Weights of a small transformer language model: 15 layers, 12007 steps.
MLP neurons of a small language model. Each row is named by its layer, matrix (gate and up: input weights) and neuron, and shows model dimensions 362-457. Each number is 128 + 24 x the weight over its row's rms, rounded and kept within 0 to 255. A neuron's up and down rows have the sign that makes its largest values positive.
A block is one neuron, or neurons of one layer that tend to fire together. After each block is what it responds to, as a language model described it from the Wikipedia text at the highest values.

L7.gate274 [201 104 124 148 152 106 112 134 108 139 128 131  95 133 152 131  78 131 115 115  98 112 136 129 132 103 132 122 102 140 113 161 115 165 144 130 174 155 123 141 176 120 134 163  95  93 160 110 131 128 143 138 122 119 125 130 119 146 135 136 130 124 120 135  97 146 143 154 149 123 151 137 123 105 117 104 158 111 169 169 102 112 121 125 144 149  78 113 172 139 112 135 159 112 116 102]
L7.up274 [144 106 159 124 104  61 134 129  99  68 117 113 134 137 118 155 102 121 127 151 104 132 126  96 130 138 162 121 172 198 158 124 120 142 121  92 125 132 128 117 126 131  88 120 156 117 129 147 137 122 137 149 187 110 145 119  70 128 169  97 185 110 114 150 109 118 155 144 155 118 145 132 153 101 125 146 150 153 132 111 143 122 165 100  87 124 141 112 128 142 156 128 112  88 124 195]
L7.gate352 [104 131 182 155 151 110 126 122 130  77 129 153 127 132 152  93 104 127 136 171 138 130 151 171 157 123 120 123  95 119 112 117 132  98 142 138 119  84 126 110 160 144 131 136 124 139  99 137 103 123 106 133 100 101 113 134 125 109  97 156 146 117  92 166 133 140 122 113 140 144  89  91 158 124 110 132  89 154 104  95 151 113 170 150 194 127 124 133 141 142 104 124 175 123 154  99]
L7.up352 [130  92 101 120 149 147 134  99  98 147 118 158 159 134 156 154 101 127 135 127  97 118 175 116  94 104 124 148 123 154 154 145 120 124 130 178 117 120  60 159 128 157 139 122  90 163 164 125 128 150 103 144 151 121 115 130 144 100 135  86 116 155 166 111 160  90 112 121 116 118 131 115 152 133 126 141 121 115 127 141 142 106 108  75  83 120 146 149 127  96 122  95 105 100 108 160]
L7.gate739 [ 93 155 113 136 151  97 149 144 148 105  97 114 116 153 140 112 124 134 157 159  85 116 155 133 127 182 108 118 189 108 154 136 132  82  72 156 160 143  97 129 145 156 138 128 142 101 100 148 103 166 147  89 106 130 145 182 109 112 145 120 146 111  92  73 145 167 112 123 115 137 139  98 119  80 101 130  71 143 146 111 101 159 140 138 145  91 160 138 147 139 117 149 147 123 189 141]
L7.up739 [135 109 107 136  75 157 155 115 113 141 121 166 134  89 135 121 140 106  85 101 108 118 136 112 141 160 120 159 136 150  93 133 116  99 124 124 111 139 155 113 112 119  98 101 132 124 187 143 126  96 109 123 151 113 150 132 135 134 152 150 127 143  83 110 115  94 138 139  98 130 100 119  89 132 107 128 124  74 175 132 110  88  96 144 150 159 144 104 110 144 104 118  90 146 130 124]
L7.gate765 [151 101 132 143 115 130 126 127 104 122 155 142 121 106 145 124  60 149  97 135 120 114 103 158 138 105 133  85 162 140 158 113  95 131  90 118 128 149 141 118 141 101 114 101 124 105 136 113 128 144 161 123 125 166 138 121 178 130 161 126 158  93 157  76 114 134 140 104 132 112 141 132 172 162 157 104 127 150 125 120  87 148 150 112 131  97 132 116 122 141  91  85 131 122 103  89]
L7.up765 [129 163 150 131 127  95  78 138  80  81 105 129 160  99 104  89 145 133 151 102 136 115 141 143 113 120 130 112 140 103 156 160 110 136 133 114 121 127 150 179 155 103 144 126 174 141  98 118 125 132  97 131 119 121 177 114 163 150  86 136 156 109 137 122 141 124 126 181 139 133 151 152  92 104 141 126 135 144 115 185 130 155 168 140  88 204 148 114  82 121 129 143 165 113 111 101]
L7.gate847 [128 124 159  96 134 114  94 119 111 106 151 113 100 179 119 128 147 128  94 116 139 140 126 119 162 109 150 129 138 134 181 134 102 118 100 122 154 138 124 126 110 166 116 145 144 170 126 102 121 113 121 144 106 165 163 174  96 160 127 159 133 166 122 120 134 135 131 102  61 191 159 128 128 139 147 102 103  88 146 109 111 132 135 114 120 111 138 108 138 110 122 113 175 150 112 159]
L7.up847 [126 133 131 179 157 135 124 133 143 158 139 151  60 118 152 156 142 107 122  88 159 130 167 101 117 139 131 134 121 147 136 125 111 192 117 146  80 159 113 163 152 116 127 133 127 129  93  92 168 123 116 169  91 145 131 119 122 149 124  81 130 112 107 138 121 132 117 151 158 146 106 177 121 151  71 134 150 146 136 106 187 179 136 105 146 115 169 118 145 145 130 110 112  86 103 104]
L7.gate903 [131 146 110 134 111 169 148 138 122 132 169 127 124  80 161 101 138 143 138  95 144 147 114 126 188 126 175 113 141 149 147 165 125 112 126  94 161 133 175 147 123 114 166 119 114 155 154 101 130 168 141 137 122 112 103 125  92  99 122 150 139 120 126 134 150 107 115 123 110 110 139 148 115 144 136 105 102 105 132 115  89 145 122 115  98 144 143 150 113 135 155 111 163 156 152 108]
L7.up903 [172 133 114 109 105 146 121 148 160 107 182 123 125 131  90 138 161 161 173 110 142 149  94 153 157 106 137 105 163 131 157 143 147 187 141 103 128  96 121 174 117 126 167 165 133  99 144 109 109 116 114 135 115 160 133 143 159 106 141 111  95 117 136 109 137  92 146 112 130 115  83 125 137 144 100 132 124  96 136 118 144 129 153 109  77 124 148 150 153 144 164 115 129 127 112 113]
L7.gate964 [133 128 141 165 128 107 111 155 101  75 162 112 114 159 123 154 109 159 162 121 105 123 148 134 107 116 112 194 109 157 129 126 129 163 117 145 146  84 110 117  87 150 108  32 100 131 143 155 158  99 136 109 133 154 132 139 117 114 116 140 113 113 149 119  79 115 121 151 182 121 176 129  96 155 147 140 108 105 172 116 168  90  84 124 148 121 106 136 147 101 147 170 132  99  86 151]
L7.up964 [162  82 154 139 142 115 119  93 138 148  96  99 158 188 141 114  94 164 170 133 130 131  99  99 105 153 134 121 118 131 146 143 120 109 133 146 113 128 122 112  73 148 120 116 142 173 142 108 128 142 156 103 118 148 148 113 156 154 139 119 125 124  96 134 132 146  62 113 134  90 134 142  97  82 121  89 124 102 119 137 194 145 129 152 131  98 118  93 126 114 133  99 138 108 101 143]
L7.gate1342 [168 167 138 111 122 120 101 124  96 188 132 114 116 132 128 132 129 116 142 126 159 132 116 105 152 176 138 160 179 122  90 139 144 151 143 119 142  78 135 112 127 130 132 121 136 133 146 149 138 132 115 109 138 126 112 167  97  75 137 155 123 121 129 145 154 145 155 172 178 105 122 135 123 142 167 163 124  90 132 158 132 133 169 128 125 114 183 124 131 111 105 120 139 180 128 127]
L7.up1342 [138 110 101  99 161 132 124 102 131 146 155 148 181 157 139 146 144 130  83 123 129  99 183  89 154 155 126 144 120 127 130 112 132 125 123  91 175 127 187  76 139 120 113 130 154 186 156 139 114 121 132 155 137 112  99 134 137 123 134 131 154 118 134 134 115 147 136 139 113 133 118 133 169 127 135 133 114 140 130 112 156 135 105 126 126  75  78 122 125 137  72  95 167 127  92 111]
Description: Sports table cell numbers

L10.gate294 [142 112 126 109 149  89 153 118  90 128 121 122  86 126 129 153 131 108  89 130  98 127 129 145 143 120 109 104 110 102 102 108  80  89 142 160 150 132 134 134 100 117  98 145 104 114 157 136  84 102 104 112 106 123 128 133 120 130 142 103 123  83 149 127 110 138 109 182 100 113 120 133 108 122 133 102 151 175 101 122  97 141 156 113 127 115 151 136 106 165 106 134 157 142 145 100]
L10.up294 [153 140 127  94 107 123 149 153 149 138 146  86 131 122 136 133 161 134 114 111 121 120 132 100 173 147 117 157 115 112 163 110  72 109 123 134 131 190 146 101 136 113  98 109 145 116 107 147 115  87 130  80 137 130 146 173 126  82 147  88  93 123  79 135 115 138 166 146 144 148 147 154 125 122  90 130 158 155 116 146  79 111 126 162 119 107 134 135 143 136 115 124 127 165 116 100]
L10.gate456 [150 132  86 143 119 129 154 107  76 143 121 104 157 126 110 134 124 167 143  97 144  91 165 178  96 160 120  93 108 100 127 133 103 140 141 113 154 148  81  97 129 137  97 128 118 105 109 168 116 132 153 113 126  76 150 106 167 128 125 140 151 149 156 134  99 143 123 118 120 118 143 141 102 125 115 119 145 149 105 151 145 116 114 114 122 129 124 122 142  91  74 115 134 149 116  96]
L10.up456 [123 152 147  72  93 115 131 137  90 125  90 114 154  84 122 112 111 145 109 125 165  98 109 104 129 166 110 119  71 133 154 140 127 112 129 145 150 155 162 146  93 140  78 124 132 117 100 159 113 137 144 113  96 124 134 168 144 155 119  91 142 130 132 122 124  99 118 123 106 151  86 113 147 110 160 144 163 121 133 136  98 154 130 128 110  91 159  95 113 121 153 165  81 102 123 100]
L10.gate460 [185 108 123 139 145  79 179 121 172 140 119 158 144 134 119 132 114 113 123  92 134 148  99 114 112 124 117  95 114 130 164 108  97  92 104 107 112 103 112 133 130 109 107 139 150  93 129 114 152 141  96 124 144 123 108 155 100 121 180 123 107 150  80 119 129 141 133 130 118 127 130 148 137 139 134  98 137 165 181 135 105 115 145 113 183 123 147 138 149  84 157 111 159 124 178 154]
L10.up460 [ 82 121 123 110 126 146 158 153 165 175 174 132 156 180  98 139 106 149 117 111 115 115 139 127 144 107 127 131 161 119 123 111 151 118 100 110  78 177 164 101  99 113 129 117 146 126 159 123 148  83 138 145 112 140 133 124 106 148 138 112 123  93 165 138 128 137 139 118 135 180 108 179  96 109 124 113  99 150 168 160 132 106 160 126 145 141  71 114 155 118 147  88 133 149 116 145]
L10.gate920 [156 128  58 129  91  96 113 129 144  94 103 116 164 167 134 126 126  87  91  92 140 109 125 154 165 157 120 133 100 142 134  95 127 151  90 154 116 121  81 129 122 100 119 146 141 170 155 123 144 127  73 127  94 123 157  98 117 100 116 107 109 176 144 124  92 140 154 143 113 123 118 126 105 117 106 143 133 118 130  97 130 158 183  75 149 107 124 113 152 145 152  89  78 152 112 121]
L10.up920 [104 108 161 133 111 103  96 120 120 126 119  94 139 111 122  88 149 187 120 115 100 100 124 113 161  98 135  98 120  97 175 176 119 126 140 143  87 123 141  88 100 158 103 116 120 133 127 148 124 143 137 145 156 119 125 157  98 130 123 135 145 103 182  79 150  91  96 139 117 145 127  90  96 154 142 160 138 109 138 164 146  95 121 155 141 162 134 174 137 109 106 128 146 140 118 102]
L10.gate1039 [140  63 122 140 131 101 122 113 103 106 138 133 145 111 122 116 128 159 137 133  91 139  92 164 135 103 112 151 111  97 163 137 117 154 153 126 147 134 127 102 148 125 104  67 129 126 114 129 140 135 161 131 128 141 143 135 107 150 165 126 113 140 157  84 130 169 112 116 109 121 133 119  77 144 120 107 119 118 105 113  78 113 153 159 128 174  73 140 118  97 143 101 186 101 143 128]
L10.up1039 [138 120 148 111 118 110 116 138 114 136  84  79 153 132 130 124 136 135  95 114 123 121 135 125 131 121  82 145 107 107 108 101 122 154 113 146 122 159 159 100  96 117 117 168 114 168 114 128  76 121 123  92  92 142 171 143 148 102 149 124 113  98 144 168 151 105 122 142  89 115 107 140 177 120 129 149 123 149 165 144 107 134 161 102 140 101 126 108 129 117 166  83 141 142 127 125]
L10.gate1871 [130  99 159 107 112 119 113 128 115  82 127 115 149 134  92 170 135 126 140  84 126 137 115 105 161 106 125 119 119 111 140  61 119 155 135 130 144 160 166 129 113 122 158 100 131 133 139 131 107 129 136 114 165 136 141 172 122  89 158 108 142 111 160  70 106 120 107 146 141 165  89 121 129 165 104 125 124  97  85 135  77 102 102 123 105 110 122  97 145 113 164  72  81 165 107 108]
L10.up1871 [131 117 121 142 117 132 105 112 152 195 124 113 115 176 122  88 116 142 114 129 123  90 135 135 131 112 150 103 181 165  83 134 166 110 143 145  77 111 118 129 130 139 112 146 138 114 136 108 185  86 114 140 132  59 147 131 176 136 124 105  98 119 120 164 129 149 129 168  89 111 130 133 127 144 148 143 113 112 156 184 106 113 129 126 129 191 127 147  85 155  65 127  95 163 140 190]
L10.gate2013 [ 67 136 134 195  96  99 155  81 117 126 146 124 110 150 115 147 143 131 144 125 118 122 139 114 145 145 159 148 124 188 139 118 131  89 146 122 125 121 123 112 119 137 124 117 136 163 124 119 143 139 115 119  96 127 134 124  98 162 138 109  94 108 119 121  97 177 168 116 173 145 123 163 124 106 149 111 171 160 144 175 130 147 175  89 146 145 150 105 109 109 162  95 139 161 146 146]
L10.up2013 [ 93 109 124 192 116 149 160 108 136 104 130 140 142  95 107 129 162 141 134 118 130 129 140  73 158 173 107  97 131 120 142  99 115 141  70 121 176 143 130 100 152 161 141 126 171 128  88 131 140 115 127 137 151 100 119 151 121 124 138  99 148 140 120 137 113 121 110 118 163 142 151 100 121  97 110  69 120 119  91 154 106 126 140 165  83 130 106 131 105 137 107  99 123 150 158 149]
L10.gate2051 [140 131 128 147 171  94 155 120 135 118 119 123 129 231 130 150 131 131 124 109 100 153 110 159 125 125 113 179 130  99 119 141 143 183 108 108  93 106 104 116  97  78 119 117 146 146 103 142  91 165  89 143 139 131 151  45 104 123 130 107  84 169 102 138 133 130 142 115 150 115 153 118 108 133 103 116 136 110 147 112 150  93 140 107 112  80 120 139 113 132 100 118  85 143 142 188]
L10.up2051 [136 118 111 142 197  83  81 106 153  88 115 135 116  67 138 119 142 126 154  88 144 129 120  87 143 131 113 128 129 146 100 145  91 131 173 115 133 103 136  97 137 105 109 136  82 101  83 142 121 134 167 180 101 153 108 101 120 124 128 137 145 102 118 115 106 146 108 100 145 153 118 115 145 154 114 135 132 122 114 145  98 145 144 142 173 111 101 144 146 120 100 170 172  66 133 134]
Description: Digits in numeric tables

L4.gate983 [117 107  86 108  84 130 137 130 112 173 176 101 116 127 170 127 168 127 111 118  74 149 133  95 142 163  80 114 113  64 100 126 122 128 113  94 145 125 110 109 132 107 122 114 130 111 149 139 152 160  87  99 122 117 107 158 114 100 141 114 149 157 144 144 108 113 130 124 121 106 179 100 110 135 128  99 135 132 111 159 169 135 157 105 116 122  92 121 148 124  87 142 168 117 127 127]
L4.up983 [105 122 140 145 142 100 148 123 116 118 131 105 140 122 129  72 105 142 155 113 165 114 125  86 120  90  99 110 118 116 175  92 134 151 126 116 100 114 132 134 152 154 158 112 127 107 127 100 128 124 172 180 120 174 123 149 141 127 102 106 123 138 112  95 132 150 142 160 125 142 133 172  89 135 106 189 108 133 148 140 157 154 126 128 130 102 110 134 111 184 121 127 155 117 138 114]
Description: Digit zero in numbers

L4.gate984 [ 95 113 114  83 168 136 122 126 119 111 153 100  94 128 144  77 104 110 138 135 128 177 158 132 137 115 121 112 145 140 141  86  88 124 148 127 135  78 119 182 139 121 134 160 163 127 145 175 149 132 131 135 128 113 128 122 172 100 120 160 125  90 149 157 151 115  65 114 137 143 120 113 128 137 138 133 136 159 115 113 158 115 118 109 114 179 175 169 160 137 157  81 140 109 146 102]
L4.up984 [164 134 160 187 145 111 101 105 112 123 131 137 109  68 151 143 124 147 143 119 106 141 163 194 161 146 119 109 125 127 113 117 139 153 139 152 119 110 142 123 102 155 103 126 163 155 117  98 106 118 136 134 142 136 119 138 112 104 157 124 172 127  88 127 153  92 102 138 144 120 156  66  88 140 150 127 125  78 121 137 122 137 125 113 156 103 125 128 154 145 116 137 116 102 126 112]
Description: Infobox section-header nouns

L7.gate498 [ 80  70  89  99  94 127  97 131 167 157 153 115 137 140 174 142 108 118 163 131 171 131 145 152 121 169 159 132 107 139 135 144 137 114 128 147  71 100 139 179  86  92 162 135 164 153 117 157 106  99 163 145 108 131 120 119 151 159 102 103 148 137 140 139 162 122 109 112 140 129 140 125  93 123 160 109 132 130 162 148 119 141 127 136 111 122 128 104 123 111 128 108  99 121 104 100]
L7.up498 [ 93 142 110 133 116 140  84 167 106 113 121 161 114 146 137 119 136 147 145 160 116 132 125 139 134 173 133 161 170 132 138 109 104 150 121  87  96  92 144 123 102 121 120 128 163 104 114 137 134  90 173 103 100 100 109  92 111 160 177 140 137 106 129 121 112 108 117 113 112 152 173 156 126  88 164 119 154 131 144 124  98 120 112 152 117  90 104 126  75 110 109 153 122 115 141 106]
L7.gate707 [170 127 130 136  99 163 161 108 123 163 132 165 154 111 144 149 110  96 150 106  97 112 157 123  96 107 125 119 165 117 142 157 138 136 160 117  67 125 108 132 167 119  97 121 129 134 111 127 126 139  75 173 108  77 144 114 100 120 115  86 119 137 118  94 141 188 156  95 157 108 123 162 133 137 129 105  82 138 137 126 165 131 102 150 126 164 147 158 150  95 117 145 151 137 131 125]
L7.up707 [127 116  94 119 121 141  96 100 137 145 118 133 110 112 148 116 116 127 137 111 122 155 145 164  93  99 129 105 139 111 147 130 150 139 126 157  72 113 123 152 178 118 157 157 180 155 138 134 144 120 150 149 159  82 167 163 161 115 157 103  99 156 115 145 119  96 146 108  91 152 150 160 166 132 111 165 121 130 138 111 130 117  98 109 169 170 131 122 136 109 120 140 123 168 135 111]
L7.gate714 [132 128 124 123 137 155  75 159 101 113 152 133 158 137 132 140 140  93 114 109  92  81 114 125 175 121 101  91 137 125 142 113 122 103 125 208 113 145 113 104 121 126 134 131 108 126 111 123 137 144 106 169 101 140 110 183 109 125 109 172 138  84 124 135 118 157 144 171 173 163 147  76  89  96 120 119  98 103 153 152 146 100  94 135 140 121 132 149  94 131 170 135 113 113 172 126]
L7.up714 [119 127 137 116 108 120 143  85 188 115 115 118 137 135 124 156 136 150 107 126 120  97 173 126 126 140 156 141 132 132 146 105  71 112 134 100 144  99 148 152 143 136 134 134 138  94  65  95 141 121 123 139 142 115 104 162  99 118 127 167 127  51 106 114 133 109 113 115 120 154 126 103 127 135 124  98 141 144 135 159  98 129 134 109 126 137 142 126 107 109 141 113 149 147  91 143]
L7.gate1014 [133 145 128 144 143 155  94 101 164 160 119 112 169 113 146  89 107 112 115 161 138 128 120 179 122 173 100 104 152 125 113 154 127 162 122 161 133 110 194 117 129 111 119  74 119 148  40 140 135 133 123 121 139 143  95  85 132 145 108 125 107 115 135 143 145 134 112 126 125 147  79  93 126 113 150 154 114 158 122 140 145  87 113 109 140 135  93 123 100 126 131  97 138 131 119 155]
L7.up1014 [157 156 145 136 145  90  93  90 103 142 125 122 150 130 131 118 112 121  97  95 165 108 125 109 106 116  89 110 165 103 121 129 148 122 140 158 152 124 168 111 130 197  98 108 142 127 193 135 132  98 148 166 119 133 120 132  85 135 123 145 119 111 132 117 153 131  84 116 141 143 116 139 155 102  95 145 141 128 109 161 154 126 115 124 150 140 136 105 106 186 123 109 122  83 152 127]
L7.gate1107 [116  91 112  90 113 128 115 131 120  98 161 131 146 131 142 149 108 116 122 136 116 126 123 117 129 117  80 137 100 137 103 110  71 173  59 171 137 111 105 117 133 131 192 165 126 101 130 146 152 151 155 137 100 108 145 146 141 163 161 115  88  99  85  79 132 149 160 143 106 125  99 101 149  76 126 126 101 109 109 101 111 140 139 149 125 104 114  96 130  72 141 143  89 130 117 190]
L7.up1107 [174 132 137 120  94 103 144 129 178 141 181 105 143 130 122 109 118 100 137 125 131 161 118 125 147 172 140 147 157 158 154 148 105 178  44 115 140 149 136 115 171 155 145 125 107 134 143 103 116 129 109  90 140 141 136  98 118 102 117  97 125 120  93 113 121 152 141 127  81 106 145 131 159 113 121 111 111 154 103 177 136 167 123 146 164 157 133 128  91 138 167 168 155 147  98 150]
L7.gate1329 [166 168 102 128  88 183 139 161 151 140 105 135 145 135 135 153 125 151 167  86  89 143 104 144 111 157 124 118 140 128 175 149 161 155  97  92 124 113 112 164  92 128 132 108 150 140  96 121 125 173 128 111 112 124 138 148 101 134 114 109 131 125 117 151  53 113 154 136  87 106 103 127  82 141 133 126 113 140 121 120 153 164 144 112 119 146 108 120 126 120 161 138 114 131 155 132]
L7.up1329 [125 123  95 108 105 117 112 133 124 119 158 136 122 145 149 110 140 132 142 137 125  98 152 145 145 141 117 108 138 122 122 138 133  92 135 110  86  90 128 130 175 117 186 123 103  80 159 152 126 123 136 130 123 110 131 142  91 121 145 113 135  97 105 131 124 150 149 110 139 140  90 107 135 123 118 106  93 137  95 138 133 123 115 121 143 125  94 108 147 132 128 173 162 164 130  68]
L7.gate1670 [106 123 144  83 136 122 108 137  83 136 120  85 117 116 135 125 166 166 127 116 110 135 166 122 186 147 143 140 129 115 139 119  86 175 134  85  75 152 161 151 161 159 116 142 125 132 129 140  95 171 162 101 110  72 164  97  86  61 127 103  88 119  94 127 117 137 130 147 175  66 164 140 132 120 113 112 173 142 148 132 106  90 122  97 123 168 124 124 105 114 158 143 152 114 102 127]
L7.up1670 [125 115  98 144 126  67 142 120 120 131 121 112  84 131 128 166 163 110 173  98 140 122 145 204 138  86  93 138 114 119 112 125 101 165 123 137 106 144 153 158 145 175 141 169 112 119  93 135 125 137 170  96 139 150 116  65 111 168 130 142 134 142 129 137 162 109 140 120 107 113 133 111 122 114  90 127 147 167 136 137 154 123 137 153  88 117  88 156  86 105  91 152 164 118 134  99]
L7.gate2277 [147 137 130 141 164 131 122 121  72 121 142 146 111  98 173 145 104 132 151 102 154 150 107 141 140 134  97 144 119 154 114 138  96 131 162 165 126 105 116 120 115 138 125 128 127 166 132 145 133 149  88 119  93 111 122  84 120 105  82 131 148 109 133 131 126 105 129 142 165 129 164 132  76 160 131 136 130 154 112 108 129 140 113 148 138 136 114 122 113 109 130 129 160 124  66  99]
L7.up2277 [123 143 113 150  82 154 157 127 108 106 182  87 179 144 104 108 127 120 143 125 103 101 110 136 122 119 166 144 140 123 130 124 160 135  92 108 135 105 122 154  80 118 124 152 127 137 135  70 133 156 126 142 105 103 151 151  77 159  99 161 122 155 131 122 153 122 114 169 109 142 103 124 145 111 114 113 134 166 116 150 111  83 128 169 122 109  54 131 155 140 151 113 150 138 130 121]
Description: Zero digits, mid-word pieces

L10.gate404 [143 122 188 131 122 112 125 132 107 116 117 111 107  99 163  80 191 148 154 166 130  98 131 122 111 111 111 111  65 138 140 149 130 137 180 130 130 129 113 109 156 116 121 119 143 129 120  82 108 141 101 133 143 133 109 114 164 129 138 140 115 117 154 146 131 158 146 110 135 134 171 157 105 152 108 123  85 137 114 140 150 147 127  87 171 136 108 183 109 143 144 119 144 174 149 152]
L10.up404 [128 152 127 106 110 152 122  87 110 138 132 124 140  96 105 181 114 146 119 160 154 132  87 147 117 136 112 160 174 128 147 173 151 100 104  92  88 127 145 118  96 147 121 138 102 134 166 136 100 157 133 136 120 130 132 128 109 164 133  92 162 145 116 116 155 124 101 138 130 127 133 115 134 123  97 178 136 116 136 113 116 118 132 119 134  92 142 105  87 101 156 120 139 121  91 115]
L10.gate446 [155 123 103 131 149 110 137 127 144 111 126 115  94 100 125 117 107  93 134 111 130 184 114 122  99 167 155 156 121 144 142 107 122 144 144 158 117  91  94 151  95 158 107 119 120 130 175 158 117  81 158 102 167 138 114 143 118 152 145 123  98  94 139 146 147 110 103 146 171 105 124 129 157 151 143 156 128 103 150 119 112 137 130 132 157 108 131 136  93  94  87 113 122  90 141 108]
L10.up446 [130 130 124  47 121 121  96 115  94 117 131 119 184 110 105 111 148  97 144 108  95 115 104 134  94 125 140 125 191 146 118  70 123 149 122 136 138 109 113 163 113 117 125 106 120 123 161 147 110 157 141 155 102 141 110  98 115 141 102 104 149  75 134 164 159 126 130 127 136 129 101 127 110 140 145 124 138 115 167 103 141 113 122 138 125 119  85 153 148 115 168 124 136 174  95 137]
L10.gate905 [109 128 152  70  99 122 115 153 102  97  92 120 120 136 134 110 172 117 128  90 125  84 107 114 137 147 129 126 167 117 121 126 121 118 105 171 139 135 129 140 102  75 120 115 140 148 134 109 103  92 117  95 134 125 127 170 158 162  60  96 102 167 131 136 129 170 102 189 182  90 150 140  93 126 129 122 129  96 133 130 108 110 113 140  82 119 150  90 153 125  83 151 137 101 137 126]
L10.up905 [ 99 162 135 115 120 149 109 115  99 147 133 112 119 124 128 152 133 142 160 139  92 125 116 103 108 108  94 110 146  91 152 132 111 124 130 132 138 136 115 120 121 144  77 166 110 148 146 116  73 115 151 116 128 115 147 165 127 161  99 108 143 121 117 117 117 111 152 160 157 118 212 110  95 161 129 105 134 132  94 163 131 153 175 117 130 127 123 110 144 107 104 145 130 136 159 166]
L10.gate1028 [128 116 136 106 113 171 150 103 133 176 128 144 167 136 108 113 167 115 142 159 135 143 129 139 103 156 133 117  96 134 100 131  89 160 154 122 150 111 131 151 141 195 156 134 148 158 169 162 124 139 101 125 139 141 107 141 113 167 116 151 205 106 143  84 136 151 111  86 105 165 165 123 142 115 104 162 157 141 145 138 147 117  79 139 130 144 133 141 166 152 109  86 135 115 156  96]
L10.up1028 [109 133 146 162 125  91 132 143 109  98 147 148 123 127 121 133 118 106 164 130 119 112 133 124 110 100 114 126 146 142 122 162 116 121 147 136 142  92 109 145 122 133 125 147  77 127 144  83 110 140 108 108 136 151 133 129 112 134  96 102 127 146 138 128 131 114 112 156 120 159 106 174 147 145 103 162 150 132 111  91 127 162 174  98 138 163 149 140 139 116 143 130 149 120 188 155]
L10.gate1116 [ 69 141 134 133 110 126  92 137 141 136 120 134 151 156 137 132 135 121 131 125 121 135 117 113 136 136 124 127 105 133 117 117 143 148 118 143 140 121 140 159 113 148 134 100 122 161 162 114 163 147  86 122 148 147 152 121 117 158 157  99 145  81 144 102 136 151 124 146 152 135 157 103 133 113 110 134 135 139 137 115 168  94 105 100 145 107 129 166 113 123 103 143 155 141 101 122]
L10.up1116 [142 105 147 126 133 121 110 100 126 131 151 126 116  95 136 148 101 117 156  89 107 143 128 126 140 108  96 132 130 139 137  96 143 168  86 164 111  94 135 105  99 122 127  64 175 153 157  82 138 130 105 132 150  90 130 140 157 119 113 155 136 118 104 161 158 133 147 155 146 124 112 158 135 161 110 124 103 172 126 124 144 171 131 120  83 134 106 109 109 119  89 140 143 125 130 101]
L10.gate1470 [140 126 138 126  89 123 126 163 112 177 141 115 183 125 128  83  95 165 134 157 154 136  94 156 122 122 154 107 113 140 144 133 108 165 118  92 121 128 134  93  95 152 140 151 125 112 149  92 112 121 130 145  93 109 125 148 128 200 146 107 134 135 144  87 172 106 125 119 135 126 173  96 138 146  89 111 111 110 170 141  96 120 116 153 161  79 148 147  97 155 174 143 102 185 104 112]
L10.up1470 [122 141 110 108 120 118 182 158 136 121  96 129 112  74 127 105 126 120 119 153 129 109 133 138 166 124 130 116 150 147 134 165 105 110 142 105 133 119  94 135 125 171 130 162 124 144 111  81 104 153 150 124 110 151 120 169 172 105 133 106 115 157 111 158 119 131 147 160 154 130 130  98 124 140 108 128 112 136 124 120 120 123  63 135 135 110  57 120 144 147 109 153 106 151 156 141]
L10.gate1790 [113 127 133 117 121 124 148 153 105 115 122 137 149 113 139 130 149 137 163 133 137 125 130 114 110 117 152 106 140 138 141 117 128 125 117 136 121 121 140  79  99 123 113 142 158 106 131  61 169 120 124 158  89 113 177 109 137 174 133 147  97 165  96 129 122 118 129 109 136 129 134 104 173  96 130 112 144 130  90  82 122 107  64 102 120 102 140 132 104 132 178 116 124 112  89 134]
L10.up1790 [149 153 165  89 167 119 129 174 156 111 121 100 122 107 161 146 145 140 150 106  81 143 143 112 160 153 161  88 136 102 160 138 172 112 163 155  99 115 125 139 145 150 123 108 132 141 151 134 111 138 153 131 113 101 123 137  83 117 128 129 125  98 130 117 131 128 141 106 181 130 153 123 147 163  70 148 133 121 162  94 110  92 150 142 128 116 134  88  95 138 185 177 163 166  92 128]
L10.gate1797 [110  96 147 124 106 172 125 114 137 131 120 139 127 138 113 165 135 138 112 125 145 175 150 140 145 151 155 160 121 133 135 135 142 148 122 112 151 110 166 133 134 187 124 104 104 117 178 118 101 120 126  91 167 124 133 113 138 133 175 147  94 148 114 149 159 133  87 145 142 143 197  96  82 128 145 134  82 123 137 130 112 113 153 145 127 143 153 107 123 140 119 129 171 102 147 100]
L10.up1797 [142 127 104 100 110  98  94  63 168 105 116 111 120 159 165 124 110 115 123 122 168 156 109 159 146 172 155 109 106 152 135 112 148 171  73 134 134  99 147 163 133 150 115 110 141 125  88 112  94 143 172 135 144 111 125 133 128 165 122 124 104 134 134 102 111 161 165 119 146 110 173 134 147 107 138 115 121 133 153 129 162 120 125 135 118 148 104 122 131  94 116 105 153 105 128 122]
Description: Numeric table cell boundaries